Weights of a small GPT-style language model, trained from scratch on English Wikipedia.
Size: 8 layers, width 384, 6 heads of 64, MLP 1280 SwiGLU, vocabulary 32000, 41.1M parameters.
Training: a variant of Adam for these matrices, 5578 steps.
MLP neurons of a small language model. Each row is named by its layer, matrix (gate and up: input weights; down: output weights) and neuron, and shows model dimensions 256-383. Each number is 128 + 32 x the weight over its row's rms, rounded and kept within 0 to 255. Numbers have three digits each. A neuron's up and down rows have the sign that makes its largest values positive.
After each neuron's rows is what it responds to, as a language model described it from the Wikipedia text at the highest values.

L5.gate1001:114173153099106113111125219244112106166116122107098108161105117212100139146150150114097129120137155173109118127138108069130168128117137146107118125143181117087158074117183147118147132167110116220164134147152118155099135180135103135107119130103133162141107114093173121070125095143109079127128127118124115180114073095102116113156156085169111144150168056040102123072149168159151101154122
L5.up1001:192159145123088105112169117180135071133116113153129122136123144145153115139171088115082121145151140094099101104114120118175166080206125143119133153088072183136161102166122144085088092058111168148177187147089152145113148146093069120101197134150146168094171122123142047153111145129115126107147144127098167092170037120130123118101125151121102091127138128063087157172123161113124132125146
L5.down1001:099163101115160138137122111106151167122115155180091140109099160146096143138116074146113148090140120133118119118124138084102119101149054123134089127140143130114193155115091175131139091103125088085142161088104176147186156147116160091162129141255118101082134118078125124209091164077136185118134148143120190103119115128133177082094094158149117110199174170131160108142150134094107132098133
Main verbs, or their final pieces, in narrative or news sentences that act on a following object, especially force or violent physical actions, e.g. force, smashed, dragged, gutted.

L4.gate73:192145133094132177080135112131130137121137140146082146088192108144121080149191174137086091131134170112152087112103163154126103142127152079075144135072141115079088155197108104121139103079087122131127141166145137136139125187062137077120150117130113213172156116111164127113138072140179128111080142065182147089135134134107158141110184107158090156159141130109142043149113097158157151164092
L4.up73:118161164119143161125135209179129163146136067160085108107126145169100087147152133118150115110152109097113145099139142141080120137130126139053158111082169083155088093117113121127149066099048188171099127147186149108093128136085139122106138167126115143110151094120145145149098143117090070107106124131105161159171135095136104154107136090113136155130131044103129143137085133072142140132158
L4.down73:159098118145082119094140137111121189100125121100175150127135121184122134177127172133066151140177166165087137159135152102098092178142114120162141172059104140093153118082126138113046090155075116103188114103102104141124062098176122139123079118230140116105163174130122113161163083057140162113113122159122233105133142132167123131216129122084098103148155089171141143119205120151154154131145
Main verb or its linking preposition right after a subject or "to" in narrative text, e.g. into, with, founded, established, take.

L3.gate964:158112104127100102159143119123107175200109113074127134100102124125157073153059100143131084161114144094141173151110119081146139172131103128169119148170179116120089070129157137111136148159102090171121117161151186076090075094113119046129104096112128140125140104074078096119053125087120087184056156114162118095173198132206097165121118100098110125122139118152170109152116075134163082115089
L3.up964:044134158172131124090094145102128166138137106079157069111089159145080129132169119155117096178112100142165157101148122130147120125129134131096158182119164147116118057136099160161214124139169050161133170109154078147156147104153072105076055172177118140139130122062104100156082109076099178102106082210104143212119134160100126093167088131100130179087075096191185135187140119123158088155151
L3.down964:133089130143080139115115163102073178163107124113167141126170113142073117146109144114147119105107120076133146121126118129108140116114090094107117210145153134128155137138108128160134115129123149115104134137153149179179153136117118072159126198146107083105113126096145106087135134145124122165155137161138154113079079163080086110187141109160146120157088106046166136126094073133161088103124
Fires mostly on "which" right after a preposition (in which, for which, after which, of which), less on "where"/"there", "this", "it" pointing back to an earlier noun.

L5.gate1163:127097179159130194115128138173114113073141119159118124106093147105091151170125125125159205136143198116148098159135130129158108077087128143187135108040143103149119095100126162107078110061088151102187135116131154118116116091118168093111130062105127092133161122161148153154107149133117119127169076138134155140172100124119115148155113123159166173121093119169059112111136053159148110124142
L5.up1163:107100133137127134161104099114112095077096092126146206157149183148141083173105188193182194111099094109128122155188139174108093097112166035187107163133130074166168088098096120142097120109106161085093123117119103102142073097110184120143132086102084144129174135121129143080154151163116081144122152139163157118188122122136107173146124143097146088140150116157111110076089150150145160148139
L5.down1163:149109161140118108137115125100136139126139171128166190065065087099170134105122144103137125121102102073135149183047142168151178097122100101123169153148165058117092158152113123114173122144135106160154156150130182126129158144133123149141083114232136164168111173174121109134169125144125157132079154153168170078123127121095162145069155139049129123191142138105094082120115162096158162109115
The second newline of a blank line between sections, before headings like ==Early history==, titles, or a new paragraph; weaker on plural nouns like losses, assets, pieces.

L5.gate72:083134126126123153092098135213160180167128118125131148096070117094073125153221160134145101099147185150127149133142158095150135163127133120136103076114141141094157078133172133136110132119102091163150198167106139133116105088189118092150136118111136191188087158122142092138095052174130141151093124111107138114138115128124069143083139153138180146173111119109153179133159110128163121108161
L5.up72:079099146109148133107141091139152137113077118110139148110126177196069178086076078134126120078155160112172137166149141145138147142097176157217108124133078124154117136148125134097098148135128119138109180098179125131084142136123140127134105083135117129146167156187121132121103194109150128092190151061083110155098167143131154124154073135103111092136143078110155093155096162117104119087163
L5.down72:163089065125138168150074123174138145099111184141112129141109092117145165146163217108126137068163115102140163120118126106126133090150134148127090145141122092070117175110152147163086184085151094062095142148163149127179157134133162132119106147225120099116124135124134057157162155130088177132044108120120061166118161087158189109127169115169124148122120155187137154179116095123145182104083
The first word after a sentence's subject noun or pronoun, mostly auxiliaries like has, have, had, or adverbs like not, never, just, plus prepositions like at, in.

L3.gate24:103133100157116117200089160058064117107092175077036119083152066218108145137121093155095140154120107114159127095085089118123130133119151141115121117125144088169178143100143139111131148126165187173130091154124136113121160134104076140122132165081127115158022119094126056146121113116173122176073166143144101161097093135174127074167148120143111087158110129140103166077151149140112166126145
L3.up24:092093073096093146089150192118029104108193136130072156127168175173120162041142083151145141072216067088075120111075142140097159160109132105118170154172144139127070103163137142115155126110135129170131171105127168154139152161124154106117039079193124145105106140166141127117144170172148093111131142132079115189122127171179127101172131112155075099116181135161109159117160118118111098123098
L3.down24:065126131103165083124165118083174100139140123186121099147165160016137156158106111077143171139077168161058113155158173155117131152083128127134131140082107185161125151121123161088111115114189154119093158134138108147160129118107098161098111115205099120179145073096116226175152106186132087172190133129167131169167116114114116191078119134127118156132142113113109122195106152147149066179108
Connecting tokens right after a person's or team's name: as in cast lists, table pipes, middle-initial periods, and v, to, over, a.

L4.gate766:138147117107099098135121172164126145161103146135113118157140131220113130165126143084120116178107139136176112134119139167119060124113146096143113106144148113136107144145174171086191186128085154081184102115140115159125094084089083123152115152145167136107151068151130152182128160190081175069114160127146135159129101093170128137160133120128131132173163116085124127132149101098099121081137
L4.up766:087126162138141151142129099144102130129099197141135139069132075146124148128124192123133067148183136123100136145153134071114139148089153090111126188085176109119126088127113118163099130159071154147126122142135129112128106188149176122132107123130146205115089134096133153105154118152167088165167120175147149120108196091100119084158156110169139121098110152111079114142150148151090155185069
L4.down766:149159148091159074110155134104174106198141118167176107136127123181142158122141124114059142055156153175149149142146147104166146222117120122125151112125125136138155164081151171126172123130168156132100142087107142084143157093124127155153182193204190053107098132138147124160093104073169141084102129103148122144121094133141064146147144107200116120117150099103160157110122117165148142148154
Scores and cell separators between two teams or table values (Ajax 1-2 Feyenoord, | 0 |), plus clause-linking words like which, and, where after a noun.

L5.gate494:105116105087213106133051174185093141170151109154085108164111102154103148135133118154121120146139137104133124165043133126184096131131090145098128098127074141123076119107154126148120190176122087175139131156070092169142170134120146098140159125066135088153104149144102195156111107126081115163116105136230139103061152155200086136097050076126127167082100118105126124135122151138134083168120
L5.up494:151146103137136142165152154106198116162120180090159176126085083153088130128031124118134089073121125130130087137120134085089092164127078112131158107144148093105120141103136069122082131171155224056105176096121180172120121126171072134160148137172105134135153050100150174112135123177132130182148070209135116115074132177096133115144105149175146098154123072083151155097103134111107196152071
L5.down494:087092123155123109118125145108156124117125119107149141107095112111117136106104093131122138096112126106127133146084054102143107143091139079142052061202142145132140145134141083156079148109106156121172123132081165141158124117171114177127172120000076092197106104136122118093113152151161132173168106089115143113096098206128075086110082114148126112107137091080103109122117132069152145141135
First token of a new table cell or row after a pipe, such as °F, T40 or 1B, and the noun in set phrases like "at the age of" and "at the end of".

L5.gate314:164124081164178145161150141143094139148163126131126128149134126185103158156129088153089091148135151144140115107122072095134107117112094220067141130138170114127128119168163125156143107084141144135080131084150163147191114154131129132105185095141154066152123130158157160121052103081155127124063096143087137099111135168133139079071082143167173113126104076101143149140155185136176104083128
L5.up314:098067139106123142123136155113153134066140149121098068122146097101115103166094190110109078145137080158111143182133146157058114117152075055153165091103113097151178125133163144130112107120093105139129111145160120072118120144132045152100160128123148146102125050146154101173115183095102184101106099091150216114136191136153128147128066114102120093133132097101150172146154100129132149071076
L5.down314:163175138079093095119158093069132103111173153153173140114107173181154149126081110136141091108146136108169080104135112107135122174137144171147144089124133125142095114097193102130127148136102116048111090158148145145116093168114131102192135101210203066105178093017159145153111142172109088121091123099130093152146142098102200140128164154140091159153126086151127161143159160143182152139085
Digit groups completing a split number, like times, money or scores, e.g. 21:30, £15,000, 10:45; weaker on punctuation or on before dates.

L5.gate349:148123122165153155176175144162081123188171212157144147097139068137090131156058122092109103172082137135153084100180124150120121115150142154149108135128158061152155151128156125158107138167202132095106047109161077079154132157126112125135153124101096065113135084146140130102106138158082139142131147110114074106118166172139091117160143126136106118215103125109082088119125146126120118129133
L5.up349:152136178128114111102157127107116134173139137144149144187111071117134170140154086124107124152101166096146071216147105215156174087093176127169125075116127119139127110083157075115124065182125107108090098145154174156145116135097144153127149130153116141111160058232164173112146128125143132123118163126155151136120166125154092160123131066139171152152144121118118116086131144155136133123164
L5.down349:148102109081108099105124123114133149137118130159204119176127157083176138071150112177155176079141113127128103232157143090137224165137126117132136093126175147154096128087172143077147060164095143179109176126155152136088118103111119142166130177185122122142149160160150127118123114082183142115131156135210137135086174066137114198075108131114150114130157128087157156115168146124127124113121
Numbers and separators (|, /) opening a field in sports stats lists and tables, often the day before a month: 5 October, Morton / 41, 7–2.

L4.gate14:152077164055140165128092121133095131098118115105125116110127126185141108089129147124057141126158172098178136143090144107158081136100129146118135159115205129161120122181118091086156071075127124093113144128068125153171162178100137174099159134144121133094073103181122134158141145165144100083115161166162097095098096139104078101129169170155062116100145091053060147113176130118136088087135
L4.up14:140130093105116147131095145123108087174086132193132100126136118102136162132118153151092134101158130104136119106135179114078076126143133059040138166107140138139107126133153068126162104151119172140095158115123111162095134204117148102169147162128117126111098081148090103150126191130169143088158112104146126130096114099164148129215132142193167056088124135128100122131159152215063141105079
L4.down14:063069166145142124114094099109118103108144183185134089130152119193094140119120084156112105129105139154096157106162122098115133117016137074130143073076143115102108172119085114135124167128091116149125192094171156120136122097076115100108095175060124137094147144159139157156080101106092161164143096214117206123196179075137137107145115124116168094133084087122100110176118148127152099149144
Final token of a multi-token number, year, amount or proper name in factual prose and tables, such as $5 billion, September 2021, Los Angeles.

L3.gate749:132110088110115147145141177070146142079096195144113119122115132138126101158069117142145155203186148093183124134169169086134138197111150180103086106148102120104096066147116135143083166067212168086084081174149160155091131140170175125162111163113133139162112131092175106128126179122136059101095136124184097115094077134136080180157137134139121061108106080107101155120149136134070109103173
L3.up749:148133138070146172097081150106134201142168115127082125099114103181141181153095137121118128107132142129121123112112219158114100137096133147127121208202125122134201165147093159194101128071158080125084126118150099182104127130172118145146147135130105087192117125114157117134146104128090113120133131171099135164158083137151136115132148160148069102123089134166113154128106115140129157167115
L3.down749:154085083161140099127122137062104126155082106146160170164092120132118165104120078117078074125097154132179136111099169126140130124105144176146118179121129050063132147141146099093131124131204154117130173107150184103096121120185079134102097095206201149078160171130145113142095128172189177138117108204208130141132127133130119162101109093154143134143113128087111109079149169139145098110161
Mostly fires on "with" or "the" just before a team name in athlete bios (signed with, played for the), plus separators in sports stats tables.

L3.gate725:160177146171104123122136106111176135089137141154104105090084096141129149118166092085050134160176073137175123157122114110173081116111127172069144093114117123097182121162133120080179120100173154121147120131155143113136104102116148149136129084123132092102115153092135164182184118121119151122109165082150154197145065076147159086112128070195137113177105203123095112151112139111136120094129
L3.up725:141142153099132137136122073091083158147143159125123144111127121133186090148117100120083096075188122129159112109173091129093135125145118182066128094124167128170144064059135167150117102152135141097137109138137154069124113122110192120102123105129162130130085084140160173254158105083139136111151110157184163093123098173150141073132092137132102149158127179118151126122089150098129116146140
L3.down725:105109118123188141117152145121065134127095087150216162164117146139132108109111153108146151135104102124133140187094118167142181168108143106181158145144104139136162124145112130125076209118097132191169145136088131133122152135112084118160123118105114111155098101156138143160105116130196163147118137155109086153168149093120113165061157182121160152082128181132174087094184136102125138055112
Function words that link a narrated action to its goal, means or time, such as to, by, then, next, and in early, in story-like text.

L5.gate406:121104087092145068152129116135138105124181127115155064182136200160092143133103106112129093118117124124114125072122145134088143160139172144126149154076131170116113208133099140091157131122160107190088078137056132126196137140163156144145159144091173127144165139092122112113119076183143147149160094162189131080165142161152129137141123097147167123157155112103115195142145158133064167141148
L5.up406:097136136108185143182180113167135108117134088079091134172145087161085133065116091149129100104151173128113112175148122138123136105134107181152184099107114099070159168128135096098102114080111086187166091127128108127156162123169143149127185102139159122113107121089180148142133086148118128131144129049103095159110113173107192138063131092149089105130093152081105182105092117088081112133129
L5.down406:099067143099127098135127125130174125179154119116129192135091104180108105123155125128147126160111132105116080162130137139193154168101088113119153128138157141067093052109131112116141078110132133132194143087110176113142165115104123145088160140072109185027128097147176220117148156156107101162105150133119126105100136101125104087146197126160137096158175142121188097131152146131131108138154
Words inside multi-word proper titles, such as department, program or discipline names, and song or book titles, e.g. "Mathematical Physics", "Spend the Night", "Figurative Architecture".

L4.gate250:145114100125122218194125127157062168084140140112130150100149141168100151134098100147094177157131162175130120112111107194160095151094155133158194132169156107162175174124148151126094123124134124139133067151095103164152141159116129118187132039072099143171123182122160063204199110118104119129173083085081124128198142119176161096143079125141136155145125134132183154090165116132091123075115
L4.up250:116152170075136114134159133142056116146191164107143119135083088201065216200120087136092149075105118125136108168154130168070124132087155132152101121150089126125116172096160172142097118114139128127094088095083107099171124211100128151108119134142090129083123095091140084128106139107135160151142133160144111153122118176177093130104073086114174151105153145141180155156199145159189161166127
L4.down250:155146149115131121102101113104082118113123086157132116145094076108153108148071093115137126102087141149141161109128095102103178125120147084070151145128120130143153133155133126086149136071116111132142099101147070108143108075178154170145094116231158068101127127092150141135141122048105036105124149066098116124093137129175173101110129057157135182093133138205086085189132122127143070123159
The token right after a name or title at the start of a table cell or list item, such as an opening parenthesis, dash, or continuation word: Banco Safra (, Olsenella –, Bulgaria Open.

L4.gate165:106171088097181132118145127099145070075112193129137116096145135143133157114077160175143123148131125177178137155168145149097169071142214110137121169076142144127186144156101154108181140111117111136085110169195099169112137146114132118099112067123110104146132118114170117108136116118126081183078106106135125178149188143118121125147105157132180140124109184125125137150120150159083082073193
L4.up165:164157111175096143110166086080146036083093156116139072148135136107137101088092139142116172132171153165121182164127139109103106110188138153123190107103146112139120132146094134113109191076084121132153130107091135124149141094157024076130116079142092137111117149067116148158128168096102133067175136120108109118254117154062162187097167107126162156148125211111142153128174174148085168089139
L4.down165:063134116085067108185096153135158133154088132090126093110115050163118194141143095186097127143144198079122129118111136090121155172141161102143098169148148112112078122118143064127108091142154123150063124082126160143112111091147112177089137163235129084105059150107163124092139157134147138101102126115128146090093103173114158067141150151165123087137157171112156151089196076151102126076118
Function words and separators inside multi-word names, titles or lists, such as of, and, the, comma and table pipes, as in Secretary of Labor, Fine and Decorative Arts.

L5.gate1003:163083111141166151155081127090150143164079080153129153167175078102135158144150093159191139177114080136128097215145143098123142129090162108124102100113168117108144109157128134139153094149107084168139105166140128127136087153115189113112119100144083168160177136109094104117131122153149129155149107159167091089137133107146105129090159076115133139074148109120104168118162123162134161106116
L5.up1003:144128116147185129101118145064141175103158078139133159124130118090130132199174076119117096138170046054182085123130110143119092173124126126115120131130098137143097088076135134100150111132139112126112133103098148160094155134128168142089149142114111148178095155184052132118207080154142160110124063114154115066138152161142155106133082105141148120099095135067118120130138185138148133123143
L5.down1003:094155159109121079153171088105173174101088146083146139144159149160164095130068209174079148044122114143098157135162081144142108077139144155138149061144126062097122146101160121119076134094111149111151166162126140106160147114154122087179133104255204129145126176097165143101111127123128149118146135164088114089086090132160095119170093097145072117076189131145118119137085086139123128132127
The pipe right after Votes in Wikipedia election-result table headers, plus weaker hits on articles a or the after verbs or prepositions (had a, with a).

L3.gate181:139143111146176161099175200159106119126202070144136151074080108119084069140142185060145140101106175131116158070169095148147124118112132147118080143080093141132181165122129159147125160111123127171144136148129097132125087108178118111099134168133217107131154112113139072099100129133101126121132106125051168085079157118133100067151098172101164156145148119091119149188113125099130163165138
L3.up181:089152143086129119125137136104142154140177135169136131108129155092088051118153146131114123124148166142154098136118140123153090086059128112100154082114137144071105129138138120133156122071091112146166099104125197148093130152105102186173077109113119120107119117079164105175178108142139114107154091124076128120150124106157115151068116109139110148142109117086128149144103146154147114108181
L3.down181:183117105132125130174091131122132106133173132080123108102115152101145113157151142136170081125126130101087103156111103117127087146158124110134128131104160174163089182155071131101115146108138099141142147213131112128113196077104115158123126136134066145125150193158148134119128144152095145129153108133115118169113193158103127176107122121149175076142085129142155124155055107129171133151119
The word right after a finished noun phrase (often a subject): auxiliaries like has/had/was, conjunction and, or closing === in headings.

L5.gate1134:070171136099152161172150139117133130135169095112051100116103136102089133127121208127119141158203201104175078161088130135132138129154134155095098101136091115118199115067120164178139090142149119148098109092179133070072141168134109124135125115119111176152137162140090125134073084160096081104153159153123082092111095168145146090157116055149089107090124094111121182077079157176143168165103
L5.up1134:151112166118174145117145154165118227121092097133177073145121145106133057150101146133101154160105087136160154119111147141138120108112124146121112099128135115106170101106117182155073147130103133106098121191123106115181102173148125152114129124131144197159190150116050150158110214116101168105140125170104123153085117036164147094185077128163082123084123120137107120148124182103136172074145
L5.down1134:101063124144090173132132112105176096099066106088140096153144136164122141146167100136119112118124083156183075177168175158181138132113117130152137103142154188134125107148135151135156109058148187114101149161123144143093105138089157132071135130255103149099081119179140111179144135130077200119159145196102135120128148125141142059216147173184115144116062104167153099163140160132101145151164
Mostly "the" right after "one of", "two of", "many of" or "% of" in partitives such as "one of the top stars"; also numbers in tables, dates and counts.

L3.gate697:127135077126157120150119084041093173096143101117074089086094128090137097184114160104181129100140135155114073080147113206138120124084124174101131096055114122130131137165122179122159139133160114138166127119169123136111097124139139155146154133115115126171117162157116145093097104137164097157089131101209122151119144159087107165228184098109163122116047162092101130175148108063069131088178
L3.up697:148172137102079055150113172148130113123097127107119106098107098106172103146105114149128190165160131136104183129156136149117144141122098117096087132133155161094152134135133129106115071196107161096120082183091151119175116117100121171068113108107142108141155142088164163104129097223192087157170127126114135094155134097123115087120100130178143129148118107158102147141142170097135094031095
L3.down697:143168104145088147151151108085090148152085128106111171153155176086152116142133153084074115231113078175172165078081133236113125115165123152119125096090115170146074114089164088145164081124146118140133098161104137107125121108164118099051188140022094095204142153121131198114160156089152098102113122097148026112111182151118084159130118177136172129120106143144150042131127131130098134135094
Joining tokens inside fixed multiword names and compounds, such as hyphens in fast-food or short-lived, and in Trinidad and Tobago, men's.

L4.gate1134:103164149120128084136136139120114157153146158140089128150147110139163166119086099096126130143136182106138140145154123168128153116096193094098157061070171120148101119094140165089118150136137120173134129170144122146133141121153125121115115164099187107129084072184114167107070086162155112140170153119069106111118111135154096152087143137181126072151118103124137080140187081126102137135116
L4.up1134:105157183125132111137182220100179150142127065117112096130140198115160043151109123123190085139156076108111104137137144145130175122136148059114115135120153078101065124132095153131122126126077134193147169181150123160150113102104126114099117129121108123171162087119124157122137103096103094164128162117115140110103096143143135136104185074108135071073122068163112057126113097111051131131103
L4.down1134:116117162140119132123174177141144139073121112116134134085116179088161155140150162151169109096144085065118061144111098143097139147123131053098160143125108089178124095153081162087140100129073150150093140168156107230132118148103106109076141174106115134163106095099123101163146119110089151168136140122122162147165154117107133159124153128193117135111089069166121145117118130156127160107124
Predictable words inside stock Wikipedia phrases, infobox labels and table headers, e.g. "Succeeded by", "See also", "bordered to the north", "Clade", "Left office".

L5.gate1086:131160131084109129162128132055118171163123166133127093151117149221135134076039073120162124111151124139178119085076137102133051165144095106131104073136133077146138087131083073173138138124147170132124209145157143177092127135073088128102127170096126105143086080101081159152146133132142073090101172104067158130111049109160095137138110113179119074112121056152135124071110159143127120088140
L5.up1086:108098124151153138204108135076130140098100145097150106149134136103148064081109105149153113109116161114105161180121110157095110127106102099146130119157108102130162147130088131154095141068171156134112134119195157199084077096078135078102147160098119154150123106084102102131110144098092102140091103087107127153121140138150146101131121132124163078176117078110140146081111131147141153127144
L5.down1086:133083117173128149073157102112056180117125157123111126122156145095143146151076078115155144094141114103080102096171109094119142119127142135149119134159095130131138124065125134134121095162138201188103145089118078149101113154184164108115150102198116141161126122113158112138115165095106192159169121170140197146169166177150200170135113169096096123126127136145131144095112124117125110119088
Structural points in Wikipedia markup: infobox field names after a dash (Born, Coordinates, Number), line breaks before == section headings, and table cells.

L4.gate742:103109144110117174102062199134164091115114145088136107117062044165080157122167120093132160090154173110105117112203094140108097117205156090142102105079126183140118148164103072134134126130124083105134121176126134099122138090139148168107140158122149175147151118150141062144123153110141121127149150154099103123087122094136132155114094139132105132073154136157151147090099120118123128096124
L4.up742:085156106154157150175117092182106101146103138151152173134110091086125165140081111146176130144091074143052144146151110195117208132156143143130115062129123128139106176115131151131152121164095161149119094202121152124107097162075077116161078126151082170143071117152155125089170083177138147119129193146105160089127077143182176175134144111133132149169084179113129124134082151117198130145151
L4.down742:156086083095127115119081122080155057127121128132178067133154146159129151082102105113086133133160149093147105072104096119131069128165133116092163141112122127118120128142100138109096112100175047063116157117175088161199156093151148118105163133179122139085124183167139103170166164107088111134155082167108092072120096110105065063161175143112116140117113134172130105149114137150116096105139
Auxiliaries and finite verbs right after a clause's subject, mostly in biographies and narratives (He has, She had, research was), plus list commas and -ing endings.

L3.gate22:115185108122144129102132155164148136131121152126118129040090110145099178169149126093133182155118130177119154096084121163132151149101139140098097154099090095148148137171087140098079071099085118147142161125097117060124147095141093101087203159131163115148149174168113151153124157194152139161097088140137155160116138142133117091129116101119099143119126128128120107156117152170148168111085
L3.up22:132162124157194169104142171125143105124109150132093154116164085164110120123117137151156107137158117110145112106079140149086144097075102106092084205140105101166128106099086074093168106167093090144048175157128074132105118073091085126081183121159140124167155151169164144103167109101077155102138111166140185166113136155120169150068141125121087124142130143187127105178135061162116144150167
L3.down22:127147105117095155062138117161100190106095127026102139173133133103179125143103179116136077090095108156135187142142168087089128117119141198186091157164135152123082102091113046139147131141119151161147129115104160089087162154167139176098083144122123073126079127102120113112103119065169142182131193118123106124074131195188082173143141093127144129127107187149127164102127181127124087146113
Mostly the line break after a markdown table's |---|---| separator row, just before the first data row; weaker on commas in name lists.

L4.gate860:139117091119174082199164073198109139145077113065146116128105123158086160115166086113078086124129087139125131125120109160067140143128137199185148117170092137173156140171145155112129154120132108021141154092164162122088125137145153097086110098109121112172177148096120085125133118152160103151139119129129099150125127148115160126128123101158176147086126104171190123106167116140089108146144
L4.up860:158122030130112167093126132098174125141121109155144128121203146160107124132076112156135097098156130066148091134143106145117127173118146103098109140147090131121047139153122137098105105123100112091121143116124171109156081103089143112076116095097123126150171093146130135116139148136182107171198105097141166185109157134082130123148057127156094145059106117157133163125131152106090134168117
L4.down860:113129157072136159108147114111088042100173173106189072133156109131183089190131123083124110120118098157122166191133140059096098160111198091128107153188145068120096153094118162150110102058138147108082121033106076121148147195091135142125163140161177107144100129133137138157144146178123058116112123128130083149134176119167149072145168128150151079147107100113060145136127102111171151125110
Tokens that open a new record or field in infoboxes and tables (Time zone, Games, Loss, Europa), blank-line paragraph breaks, and the preposition after signed/played/known (for, as).

L3.gate177:155163111123183112172182150186101123160161125095155099118145179134059094159133108100166165125158115101104154188076108097147113140136077134180157111131113129130217103116134144055099145114137139151153143135095123116152112165196091108161096080100116118175075081067105154211118113115120109106123126122114113097171118128159102168131194090137180097116107124101082126104147145192136193121169
L3.up177:117154127181140142126122177105132101141069085140157097169119165105087052206157147182181104053171070168120119150118123114084122136118091122151136127099151067148096139122115123115117158226109133139181203130124101189140164136084160114103092112109125155163110060155166154172093104091154087063150155133079129144119123185118116105087151153069163115170098175167184091098150149123116152078095
L3.down177:122151078123096094127120137127119147168127124099130162167146141090155159140131121180154140071170105153114111137152062157045169102121140099179113151107125085111066195136062116043064131158147145070076106135090110211088136114065106146109146126057175076094142090142108151150105105072185137187136102144109131155138079186124100143112109059079113079122124156140155087078115110136149122118095
Tokens inside tables, infoboxes, lists and citations, especially hyphens or dashes within numbers (ISBN 5-86050, 1942-2022, 21-33) and first tokens of table cells or list items (Preceded by, W, St).

L4.gate164:229090179043163180118158145097138106101108054081153089160110138134129082100148159137056094135142136162192109109135103190103103160101122098140156166072102109136098135104168132082143163128138167135124147165106124125193108167114109111087139070119134122158111194122090158132147124137105092069105111134085139129138087148101088169125079112106111167132148119178126136112101121137095142195131
L4.up164:125122123111110115146124166116106130179156146174138155074144094146146107140125165107111188076095094094108034139089147134117161092124135126153184142105093130125161145139138151103096140154116095189190157201144105093145145160081105185141103148150162113154104114137150152089115065116139171160145140155073142103152145115135143128179134144136131168107133084151083170195097132115170168161156
L4.down164:121076140110164123197100125109067138075109104127089192109154118138108102104151147132123147165096103118091111159150157146127116099094112213123129183102075141175171101098115161165166105072196158148116106207139107111141127176125149074090150207165067103099079158153160086137135171121150164082092139140191116125160154114116110173096196130121145116165126083171022090096165109112111144083150
The word "the" after prepositions such as "in the", "one of the", "to the"; also line breaks ending Wikipedia table header or separator rows.

L3.gate1068:162156136184144159081097143107057170143190162088084117099054113162134123067157125141086083125125111132106164141091171084101055169139089138100153093156145097084135100110109081124119114052108157162121105093039128105142164135162140121060191150114136173108109140143134089133104139151117132103132118074098108150131096137198147095170090118125100163135145139063144108107136113097150133086075
L3.up1068:133159160055141137159120063072130137168142085134089117132140150127143076155077113141136167099180111121077180174106106162131142146112084157126148118148150152098097110188186108160118084169076090055214111159188191094133193090145126116126125123140157148157166160088125109152163144174149096170161096145147124122120118117078091111124105156155106102086138107201098117145124159145124114089106
L3.down1068:124162132141101153172106172116133145142101124128143151145160144145105195111136099119104128151124080113096062128093102092129133116202147160116074116193144086130053170112129105115091111165165106082111147082158123154138120160135114107115191167115128090167124099193069144088115100129154157089117167108089187105118121126148172102120156110142137101196138094066197101128101084158099109109165
Year numbers and the comma closing a full date, as in May 31, 2006, or 24 May 1998, plus decade "s" and state names after a city.